Weights of a small GPT-style language model, trained from scratch on English Wikipedia.
Size: 12 layers, width 192, 3 heads of 64, vocabulary 8192, 6.89M parameters.
Architecture: RMSNorm before each block, rotary positions, no biases in attention or MLP, tied embeddings.
Training: a variant of Adam for these matrices, 134M tokens, 8149 steps.
MLP neurons of a small language model. Each row is named by its layer, matrix (gate and up: input weights) and neuron, and shows model dimensions 32-159. Each number is 500 + 25 x the weight over its row's rms, rounded and kept within 0 to 999. Numbers have three digits each. A neuron's up and down rows have the sign that makes its largest values positive.
After each neuron's rows, "fires in" lists the words (lower case) most often at its 100 highest values on Wikipedia text that the model never trained on.

L3.gate252:493450510435526459493510500509487485498513456503509506493484534508494496507473509495480515458501526485513480512457544500476501540472502521495530492515457492496499485461487467499498468486527414501478514515520463480481502503466463510461500490489534526485505495522447515519485537525480480460474479503505520504501504508518475506422481487486464469520527488509487530450529541510478526526519
L3.up252:482535532494505459507471493539480494513505502513503483522519510490545508521482502507490486512483490482527505456525532505503529499501510438490512473515512525439532550532521461503498493524481484486524520458526468506473529488523515537494542485505448475544497503509501503483482549530490525523542496493455502509480523499471429464546526499501534495465490505551473515515441477499494493466490
fires in: "also", "later", "then"

L4.gate230:540492497498494543461525543456491503506511505482467503522484539493456461490506495469478520475443505504464477517521547538481530553535496491500472493489515508546498476486475522496522550480490478522485521493493488495459538472484513500497519545501512512504529462472501511483526522497509488505484515537502500536450522522516488548523467467459480473504462484480493483472491546522492508493524
L4.up230:503509534446475543512518488451500501497519512481512501473446551485487517462508468547551523485480482482535505496506525497521501532502479465493533513485492500471524531532483498532510587468511472509524508528503478480531482555483509563488529482473496492479476505506457516457522489476498482555517479516525466533494499515545507495486508459469493503469456498521507530504520512534477495530499
fires in: "to", "from", "in"

L3.gate67:485502504457506514502506501493513501502474492519520506529437510521469511478508472516493515509474473519512502499526511522511474471500518455468459483487507470549540503485512478491503567502540507448493495514528483488533504507512530515479461487447522565501492541463473510531460493507496504521464457557494476500531507505488464514515477479503490516514493513447525486490493520487498502473530
L3.up67:510452477458498506457503547516461458501479492493489477493456493532493491497476492513550488482503461476473479526507508480520468487485483476533504487504517497504504488465495480490507545491525504471494521458495460500499512503509528522525512501511484531490539485434475512556474470499493545486505515519488483518480498512473466506493506454511544518504504490471498474474466557512530524527495
fires in: "of"

L4.gate471:505494458532515494454475464536464519507505516506517533470535486502523507495460491533496522509462525459515451502487511465489500493481495512491467454461460490503490487481501460528504539489501518509436520475515535480494475481507499480461472487516465515466510481489548492504475484521477468523530510497503499491507519473475483500480528510496538485475500505482517430514561524508451460512535
L4.up471:508480449484469497471468488515491508519499526501533506487477520450523496517487494489512495526476502519500478452491478493516523499487475516533468464502534526504500500482561509530505462471484490508511511486473499472505500493500532487509474496494467518495502528467513548550475537508502441482530488503478515505462500481450522475481463536424487490477488478537522523514537516509441536524501
fires in: "as", "also", "later", "then"

L3.gate510:486508504518522521527496517486530524508474455479540525530466482502483487481541500465501515518475482518526456500514507493475503508499529544449494484465494480486475500514505450502488541503479580525490484526482505505515477495484536493494539465490515492482522549499523543523483522457505498503506493524479520505504538532508494440518530480510494518465482528540492512497538518476499516495511
L3.up510:510487519554449516536481505485522499489475504499465488522490520532467520502511473503545489541459444502505468538478515498500495506544540500461563499465489506526524492506500468532485503491513500532504495499502518517513476524507498531502491507474523533480480544489469516451493515470486529489464495472493478496495504505493500522487539485490514457532501497522488532481548483472512531522517
fires in: "of", "joined", "left", "formed", "spread"

L3.gate326:539451474470479494491494528505470489511509500479543503486450537513514519517489513500495533493473490491527474489505522486533483473514517471494490494514545475562508502429488496459478502498511470521502527473505491499498516483491531504453497490499461525507513466496475525514493517529503532545486511521463468534500538499495467516489480480485526543440486540495480527473524515486509521510516
L3.up326:521499521481489491533496528498506496528480487500507523460474521510493529490504511480508573495467498476551482482503496505505512440507533481507490459502483480488513523510470475486494538462523494475488483484504437480485531510413508546495504517491471476479494506488438542482497508550473471544527491536496492494500516559509502508519508451494512550491457513504475505487502484528509542508492
fires in: "of", "from"

L4.gate208:484492521486502452491494547505453485493472517535504526495544559487503481515469463508520474514510486492493502484478520487480511478497506455515502486481498513508500496465547538524554530519525554534482445499485460538468540451502521501464492462527517488461530471494464483502486522504492445505523524517504522488506468441498543496496548555516521475496558501557472501497556502529501551517531
L4.up208:506490503481488452500472523501496472463554465517451472503523500497488514464482499478518492454475476499486470477463507499495483527478519448486508509514500470515475541467481529506511490518520535488495514509497492506520476441532489523530516466547506466511456452504525554495497489532515487421525531534504485482481474470473495443530495501472499513484490537528460528520471501499524489463495
fires in: "also", "now", "still", "then", "even", "not"

L3.gate249:532482532488492513485496515534478507506452506517468531490502542464508494533446492454463483465495540532497484465519488501496529526462517472522524518513456503486491500469542484504512494488486461489491501509500503461477541524527507449502555552511487526459494469498533524516453501480481473499506494478515513525475516520492527468452540434522548480464518505517506479482526507527476496488508
L3.up249:505486517432463466480529474498517460526558492532519473545477466504489478466513494478499477466529475511497496512480517497511547485472538485494514515478466545501484535457509521473503489462508474523538496497498474495502497482513506468492528497504431474485545495512475526514521472443521503538506507484493505504484494506516497508508521448487485502495479504472511479522499455512504526565520
fires in: "than", "according", "following", "by", "of", "previously"

L5.gate117:524530478480487510513481474524535516489500487489502478476451490504531522479463488516462505493512507473494520548535490518483500469506463528461485528496491560498500470498467451482535534514500511464505509531531478508501510524503520464546541513482511531519533503484525524471510538466506503518496525526538518497522469525493508512491502448527522497524507551554532502452497534474527491518486
L5.up117:523517479471477515489480478483490495502503484473475498507454474558493489471455539498491496538542527483488482506487509492526511478485443523496526507491534470525524503491477481509491498484512527535508506485526455510450469483477479458515512480530500535442529537449470484490497523472492503502548485505516546477470482472498539571509511472532523498479485503514503500498514497492548543458467
fires in: "all", "of"

L5.gate11:522472509501475508518550523518497497493543523459490506491501553514580505528509466535465495504454480479527515489490489488499516515502526476477489481530515520543517503492504480512466518500513481482503495499455465460475508486482530481504504518557496537505468528488485490509491521549514481515484548538500480507462540476537496464469481519469531555485482542515495510495526462546469492508502
L5.up11:514492497522533473499515524496503516494463484454520530474491475536476509496532497507571525516440511495484490520501477537539491515518466477519537460510529472558478512520492488535489495503550480569516519483522529489569482528488520529523494506504514491503485530447529494494512469486473494542486492502470537504517496517478512486491512497508483529470535475472483517449542515500485541508537
fires in: "for", "of", "with", "was"